config.yaml
num_hidden_layers: 15
hidden_size: 640
num_attention_heads: 10
num_key_value_heads: 5
head_dim: 64
intermediate_size: 2560
vocab_size: 33273
hidden_act: "silu"
norm: "layernorm"
norm_place: "pre"
norm_eps: 1e-06
positions: "rope"
rope_theta: 1980.0
rope_fraction: 1.0
qk_norm: false
attn_scale: 0.125
bias: "none"
tie_word_embeddings: false
parallel_block: true
init: "trunc"
init_std_qkv: 0.0208
init_std_o: 0.0
init_std_up: 0.0208
init_std_down: 0.0
optimizer: "muon_variant"
learning_rate: 0.00797
lr_mult_o: 2.0
lr_mult_down: 3.0
beta1: 0.93
lr_head: 0.00603
max_grad_norm: 0.5
warmup_steps: 200
schedule: "wsd"
decay_fraction: 1.0
decay_shape: "sqrt"
final_lr_fraction: 0.0
batch_tokens: 65536
max_seq_len: 512
doc_mask: true
train_tokens: 711100000
max_steps: 10851
dataset: "wikipedia_en"
MLP neurons of a small language model. Each row is named by its layer, matrix (up: input weights) and neuron, and shows model dimensions 426-639. Each number is 128 + 24 x the weight over its row's rms, rounded and kept within 0 to 255. Numbers have three digits each.
Before each neuron's rows is what it responds to, as a language model described it from the Wikipedia text at the highest values.

Prenominal modifier completion. Word or word-piece ending a modifier between a determiner and its noun, e.g. an English former, 12th-century cartulary, lighter-colored green, San Diego Leadership.
L8.up82:105101136144130141138141146119146139134129116167153129146125141127122134130118111175126141139094153091081109144086130137024105110139092118118151127104127154158131095121139165154124107135140084140117126134125143130119149151181142129124129126163138140086122105118165117111139188121150105100100155138111140125112118103167123108120151097120116138167147141104151127122094135136146139149129152167155120159130082149105114129116114159124081167161122094092124140116156086074131103152124139110128143101114115139123154158147107112122145092104109132143105105100106120164088113119139130130080135163197117153103165173152136125118137145109137156121091136168

Predicate verb onset. Verbs, auxiliaries and verb word-pieces right after a subject in reviews, quotes and plot summaries (is tired, will prevail, going), plus decimal digits in tables.
L8.up808:117153157110104148123147134140126119096108106093132145077138131128137124137139106094156142158149115107143187138154124143120149154124132066129159134125149137107157156127200099112116104111131133158105148118124148147117112122130151134137168144095114122126170127119138145138134158179122167127079160124152079136141125097119121172118116138142151090061131151118122082102148167117108138136157084135082157089116107087144112122112142120113177099127109122146131070106127125118120174127171113105169142081156120113113131165098119113127131102110120163137183184087097156128168113090163167081113082142113128136135118101132135140121124112161102082116086157135

Coordinate minutes, word starts. Mainly the minutes number after the degree sign in map coordinates (34°49′, 41°42′); also word-initial fragments or words needing a fixed continuation (out of, prior to, P in PIE).
L9.up2151:083126073106156135097178132109104139144158137063124123124151105121128145139126139115086114135115132165132146113124167146101115073159093099154113070164046104143107162108108105130118127139100127162149081118124154128117084116160134108149096100135132137104140104109077127143130154137164106103135154102135127113131131121165121129136127115145118137164136126121118124162082086116092124141160142104185149129137148141142138109140126094135108122125110130115071151158122125139108142124167107093138138146108133163106123115124104176123131146148131126118135109112131099136123149172151110114138134073078103091124154146125135155111129171114151127086158070124

Names, titles and honors. Tokens that finish multi-token proper names or titles (McPhill-ips, Swissqu-ote, Sub-stitute), award phrases (named, Performer, Actor of the Year, inducted), and biography sentence boundaries (periods, He).
L9.up686:139154142128117115159156109147147171070128118130128160122082090116117110126109097136126129163135132136165106114127147120104140127158122133125117155187082106104129122150118092148135104127148159135143139160165116121149093131114152098137146128149159147118121109164101079134152123131109106115128179136121120152158124122130147156132124121131090149157118132098125099132101113116107135170157141127107129128149144097147157148121090132194145164097092079111109132122111139114179090111137161101086154114174136106137133155167133113139139149155123142135106121092098104111099125118105112095075178150173142141152125155144124136148111126114118102133115106120

Mid-word foreign subword pieces. Word-internal subword pieces inside rare or foreign-language words, mostly in titles, names and citations, e.g. fem in femme, olic in okolici, suscept.
L7.up619:115109078128149098137152123156081111148158185151124110142109137150174079110166107090117119142108102144142114098092148096130090164121151127087109120167112115082121103113118126158118145138128142130147126133135129123097115092100112138134164140119136114136133149135065148061108156141108116143132150142087103112136139136093085095178120166150169171143104145114110142116135154110104145126118132109100108134133116156096096153131113081148126079144113120137120152121113158096095145133157173146141109132168128158118134119109135152168110119116171139135127116102085117103129138145086118160083140074121103103115131110156080172114178131133123100141146132107

Pairing conjunction "and". Mostly "and" joining two paired items or phrases, e.g. Then and now, Theory and empirical evidence, 2014 and 2015, plus scattered "has"/"be" and mid-word pieces.
L9.up538:115125109114150156138146116149138141092157100150137150147146108111127148120133156096133112128136123143131133117109067154137128146122123164139140132125126109116093101144137153099142123169142152152120104147101131105079172099151106140120139105083153113131144173149128129132124119158124145142078178171150105150129111127133154097132141151135150097150124137130110119144126092129126118050138124149154134109121104148116125145129114146122104109113128144138127139103167090167101142139124118114118134107125130138122128105078126142132173091125139137161100155153097143101165175120146130155144177129071093124148115124091110125163125142084123108147129153085

Diffuse mid-sentence tokens. Mostly prepositions and function words (of, in, by) plus scattered name pieces, with no clear shared topic or context.
L7.up1507:082109123123120134126161138145086082113113150125116116175119130085127176091108123140144153135140124140110116148154119159078098179188109141103136124110110123123092139172095130105143138116155138117130159161132133109108127171147112157179151140097119124104152139139152143102109117124131156117156157132106124116138104149131126135083152102124128124161187141119148164122152135100095132115122135146108145126104173115113132141105107140160085155115136125153121140138160125124123128099114131108104146125120105138119121182113125137105157141137127064136151100120102143126124114147127104175139090154093168117161174146111106104166148136125111131092109098143

Fixed-phrase opening words. First words of fixed phrases that need a following preposition, often opening a sentence or section: According (to), prior (to), due (to), similar (to), related (to).
L8.up2140:131147116148194114124094145135127115137117155109084127132130139093161093183138122115131140119155112110117136150140131152149131105125116112157162115123162129081093133130122079129144108114182143137178139104132169108091086123154101113099093117122087114089108107072083138152137101128086113113156122193165106142150116116134121139123137111138115121124110089113130149120125167167127123118101192078167112166129156141122154084102090156095105110140087142149150123101079129107124140137113085141118141156128136143140090126109148125130097130092136164079114134134143109110115119154099120113129124072140103130125140054122136083165114149120140164138126146108

Superlative/comparative modifier slot. Words right before an adjective or head noun, such as most in "one of the most", more, high, main, league's, plus mid-name word pieces.
L9.up2264:099118111160112151114126144137155145142110109122125121097116136121117089118102104105155079138163098152121148148143099130138123147169095136141134144117136107163128142111107153089116140149101138140110103114134081140150151116089150107103120114132123112103111121132119150150102122146183111086100114079162146127166095109124135137125147161081141094090097123146166107089126088103116106124063128105149168083134107138118051178107132115121121079088100110110081099126131126150144085149161126166091098177176124104149135157092109095113107170106154150153139120107132132170108126139123104080140158107115121150160124153092122110119106145117159159094123122101

Separators inside numbers. Punctuation between two digit groups in stats, tables and infoboxes: decimal points (88.6), score dashes (113–116), hyphens in codes/ISBNs, also commas, slashes, colons.
L9.up802:127099172144134173109098094127190120169159106157119131146150136092126154144123171142113160150096133166109157129135151103135133139175118153129127155145148114144123137108135145090089129115126154108111172119132150139134146118126085137108166152102191138103113118162112125164094123139094089164181148126132150144121121123120161126176142144148136152131121152153088141083110125117136087126099100091110123080141142124171092106139109162114125118155128116125105106057159158167190123116120163175107178127099099112136154111105089107101176084069126138120140160112142176106121097135105162129084140143150152129174123110141146118128119097112133088130128095147

Numbers plus scattered words. Mostly the token that continues a number: decimal points and colons inside figures (10.89, 35:35), or years after a count (100 years). The rest are scattered mid-sentence words such as to, from, well, example.
L9.up1828:126134088155148200111112133142143134138143158119094071132143088143165118120117130126146117084099156143146105118137152139109127164113113182156114166128121125168138186106136102146148123101111182165138170173127121167146145141091143111130115113106126116147126132137118146181107146158099144099202169130117137129125135150124139142103107136110140132113108104060082108076143150091126135127146156124147136087156086156144140165122115102105130140115092119166112142136108109087138089122163154112148118169139124140098157117149130115121110160141106148113153114143136133157110118161110129114129130146106136122132124153107151148137169101133128173125093142083

Name-completing word pieces. Final word pieces that complete a proper name already seen earlier in the text, often surnames like Sakag-uchi, Rank-in, McPhill-ips, Swissqu-ote, and second years in ranges.
L7.up2378:090156141100142130096113086097102134109165148096128070089160089164135179123130172117116127122123128123131130105139158155136171141135091135122105144113091188121158132125098111100144107134128130119136141154111139090114125124090138110118129182179138118118108171098106116138174142130176126138143112140143131170100172112140117165100145145127146124154142139101127132171134114136135135171152088100133148136113111131105149163097137130136100139120121115165135140080124152072158131146085112112140130123134108128142167147115128091160123134115102133173114128074127126118149144109124131161126163125126130097180115125115118111134127103150103175163100112127

Historical time expressions. The first token of a date or era phrase in historical passages, such as in 11(65), in AD, by the Third Age, c., r.
L8.up999:139098109130171161170117103126148114158109087115116117153113113117136115153112168143160148144115102128128111167132156138145101176126113102148148087111113164165127122128121138177165136130182130101071175123105093078132102091153112120148121160139136113155130123135125142162116137144125168085158191124093146126138089117105157150132080086098175180130127159126104111114107183092117107128129132152138139103162130098128114123090147116135096154132114116131137119136124085129144094118122154137131169139147092135113123124118117115144164084122117110118157123138133119109115120148175119131111114146156145127142166120161138134153138099133163147117174140140

Mid-word fragments in rare words. Short word-piece fragments inside rare, foreign or technical words, such as taxon names, chemical terms and Slavic or Greek names, e.g. chem-ok-ine, pod-z-emnih, b-ouz-ouki.
L8.up2021:131064154119158163125140140150097131110131146145130140122118117182161117141149132105135121169147152120141127129127137121122142170127144138138129143152123107146122122103109121171136193105089123115127121129155150156133103128062111115151130133092116124142132147164118093078104113134097120119127192104116131132152124122117138136143109113137137105112131136157129125143146105147103155172116136104155107161130111100150141129142080101100106128158114118117096171106144155121115078109129144138136128146104122083156143128146103123133087087134111122109177068117155117164162136111136113107123127161129102186141137143150099132141157152123114136123114115100

Degree adverbs before adjectives. Adverbs or their -ly endings that grade a following adjective, mostly in reviews and descriptions: especially, surprisingly, overly, perfectly; weaker hits are scattered word pieces in names and lists.
L9.up1791:130101140144125117125146154119131086159144140103083163129130136123126132132146123110118118128140119161083126145081121110133109114156102154140101123132141117124124181110175118104152088122161151145115132118111142102159100106168140133096127056145133134110122088169157186096102117156145097066107121132113123126135134129122139109118163130106146189131089130139113088107103147123139120111136091126114131127106094107126138128161126098119142113158117138118145134116135088124133159135124098127125178133149185141120156178117129113117108117118133137102070121117169140129160141113146113140165121171091154130189121155125129110127086142115103143089158139101

Pre-adjective modifiers. Adverbs and degree words set before an adjective, such as "more", "most", and "-ly" endings like energetically and increasingly; also weaker hits on commas and digits in lists and numbers.
L8.up1327:137124121070125123156135128145127141134135153100111146097135125133137129104101107106143147138197151135140106122101130158103132146120146107126180124145130106106109127098129119120157111167091166130116068127140151141094076125144113148099136143121147122098124122105169088164123138112123112119106179080143138125114113131131139130161171152133135133114151128145137093147101110105141130120126103127123128117128130124155141172128160109130153128145110125125142122139155140105127129085104150132108098146138125160145135124118120128125130132174134131144094134139138118127134135111136127124120153111105123162167116157123122120082110137143153130134064108114

Digit-group separators in numbers. Fires on the comma, period or dash right after the first digits of a multi-digit number, e.g. 2,950, 14.58, 0–0, mostly in population and vote tables.
L8.up163:111140115151131164083197089135064100120162169098151131091094107153116153142144150115111139108106169130135144158126113096155139110113202120123151119126082094193157104152120119158109093158109098066157132127112126094149143093147111123140154106086148139135132120154119136146117140144153109107169163144137116126109135094136114154133123123137136121115083138156119133117125107168127144069136111126094126139128125146175139120126157122105123119087161121096126064091145089139126138124120127124145134064114127125108116138105149126128125118098113133136150139145149156120113156137154161104080142137134116106144120087131159140078103154139160133138096146154

Mid-name and coordinate continuations. Word pieces inside names (Kong Miu-teng, Purtseladze, Ingle), minutes in coordinates after degrees (116°19′), and words like with or was that follow names.
L7.up1274:151129078125119102088146147149143132142150099081115186133131100134120152111134080135106157082081127095128139144131163111113164140137102168106137118112148102164114076100152126069096133114125114146111154167101205191090137162145104105150142144109174077131149123113110128125128113138128093130135107150113112122142138146156129121112086124113082160141146079149146146175118157095111095155108099116137172118104114113102129151137126161129104141117082092148135128109122119165135093099125165188130132140091131187127118150115139137132107151121102109126087186073130094091101119150086163098124099094094117141118144177114168137148101087133158136117178082106

Pre-verb slot words. Words just before an upcoming verb, mostly infinitive to after adjectives or nouns, plus can, not, I, they (difficult to construct, can be, I've heard).
L7.up2352:152172180120152119115112115079109143081102102147137113135131113134107121118143109100116137161121103152107140120140182122138119127129084155109152136141160096147131087159134118123128121142114186163158106094115199166162145181162137102156117086148122142099163179130142118108099112119124146117155133156117112115130111106168112116164121112105086123134122157134089125169089181141146122144112105086183117121078115122150138097136123117119110121078086141117100090123165145112108109136136108131146130128184077120115153119100110124146135104153147125159171095079116122164135113135149108087114128136124137140171140145125157123112146128150131121134130141122

Coordinated adjectives before noun. Commas or "and" joining stacked adjectives before a noun, as in "harsh, rough voices", "inventive and very funny"; weaker on "most", "formerly".
L8.up2327:138102101115115104124132167138125139153124142078113125123159133115121129136127135152158139144187171085121168168063094121150132106124153123137104110103127089119158144128116149142134071123095138133049104113104121150090162144109064112126099135110111140117078096131198154121137157117157105154109130113122122130133091124118125136124140112115147105120126127145137117170083105132130084111141142130088129092150162155106124153116152110132119153109150122115162113130150099128106093087119140124116147142080147112143121125110138172131115190121184187146134128158149151121129095084151137095124192135151154129167108112145109167114159144165137101131061126121

Foreign name word-pieces. Early or middle subword fragments inside non-English names and words, mostly in lists, tables and citations, such as Garden-k-rans, Ov-t-charov, st-oljeća.
L9.up26:136076125095134101107155128145101141092091137079114115158092100088116132105116114148114120146126133104118129176123207096112149113129129117124124110158127129129155128086121151131107205100138115112132134109169162136172135081108130141086146130156102116131188153141075114110135091133098131121148139123124144136113062117122104162129127137161150114169140142135084098139163133115161147173103116129101160161165083107141163141126113130134138149098113143134121134154142161107105093126114123149201106158145120126162155129118102143134146140099151178096151093110108100141152053098124152138150099087112116119114100155132135126127123149138095125119160125116

Number-internal separators. Decimal points and thousands commas inside numbers, strongest in percentage-change tables, also area/density figures and coordinates, e.g. −1.2%, 4,600, 25°16′.
L7.up1973:129120154142146154121161139145175104168147140132133139135134127118122147179086129133101175131116129134068154123155132109156169102113126097161131166145146123130127105141124153143124126083141122115113142149134119146106138089166098120140168103102164169116181136120151098107111159145090125125153152153092177136117145119104158146145128117111124148129116143148144112089095145101155135112079086120092128093132111112125136110126133110123144107144119117158111104123088146141127129123100086160154131137154111133091153079106095141108138112131109098123129141156161140144125163182096142104104141147147150138133122068168190110164120094140119103138136132147

Repeated proper-name endings. Final pieces of a proper name (person, place, ship, company) that already appeared earlier in the text, e.g. Quenem-o, Cab-ral, Gar-cia, Talbot.
L8.up2211:117187091133109133150153144123090133135147100082177111110110112092136163125146115150097125109110101109144110118137103167130134140119138136125118203108105160106138117099115154118161112103134153076158134086134140137140147138166129102130148138170201130131136131113089102156139096093149135145109111133104144123084162124164158139058137129136122167139149139136110134140096177117135083147147132130116157141138064152167110104102105069136142127130141120153128110136102154114162133130109143118106150114125138121158124193118112116107140095108143133187097146119108101124115120143112127115096115093178125128168137133128073134114121149128093123173093103104

Pre-noun modifier slot. Tokens inside a noun phrase before its head, where a descriptive adjective is expected: articles, degree words, adverb endings, commas between adjectives, e.g. a more, decidedly, melodic,.
L7.up1961:125131107107123167206146162135100123102116118101125149124093136146161127110145110124171109160178178122107111164108080140148121097150155112112122115119117101129171141114107115109128135102121126160092188154100108130124136073149128112148131136103123132091146124140122143131082136175075129106094129120199140152123085132080115141127144144142130132088139130158108136096117123147179113108152107136088123049120157130114143110102167136166173145141092086164147128141103121132129145134133111134131133133152159110137136179093097110116134115137202121127127125142129104121129138109127147144088116094131135160105098121166126130124115165147131098147127129100

Mid-modifier continuation point. Tokens inside a noun phrase after a determiner, before its head noun: coordinators, commas, dashes, or slashes joining modifiers, as in "a coherent, let alone", "directly or indirectly", "Danish–Icelandic".
L7.up1396:129084083074154139145142165120100103131168112099160107132153130129150083091122102126145071129196193097098144123111138128124122109153161157121143145061107148120125110169101134145158076117146118151102138124101136158088144110171102157134129115192093119102130137109126165135112110103125101144121159150140167129102108142085084127140085146104165118138127115136127121151143116144143161092140125177123152111126143148147099139096142128127128134167129157128127106143151105123141144106146103108099102124094085121117110118127167126125125083134158087118134119199113102098114125105130124112137149144102119117157093140154115127097171116147158144147122147118

Noun-phrase modifiers before head. Determiners, years, adjectives and hyphenated compound parts inside a noun phrase before its head noun, e.g. "the", "2018", "2-door", "40-man".
L9.up2314:131104126101090166170156086187138163159114113123093098133144149097115123160129120129096117168115145112090163135119093179108124127174159125128121144104122156148096096110178116125131104122092108138094111155096169165139178151166135119117127146134146136122136117102139082105108146135120126110134117130145096132155147111088119156138084102098119114161115112109183119121100118122137130142118096180130154117142126143104128129122125159142110120154110108087095094118189144079140087128112128112112130095067106145160151102134121122150103109109153118136130133140113157144112119148140173143124141121146128141120131094131095098057173143095149111126092174123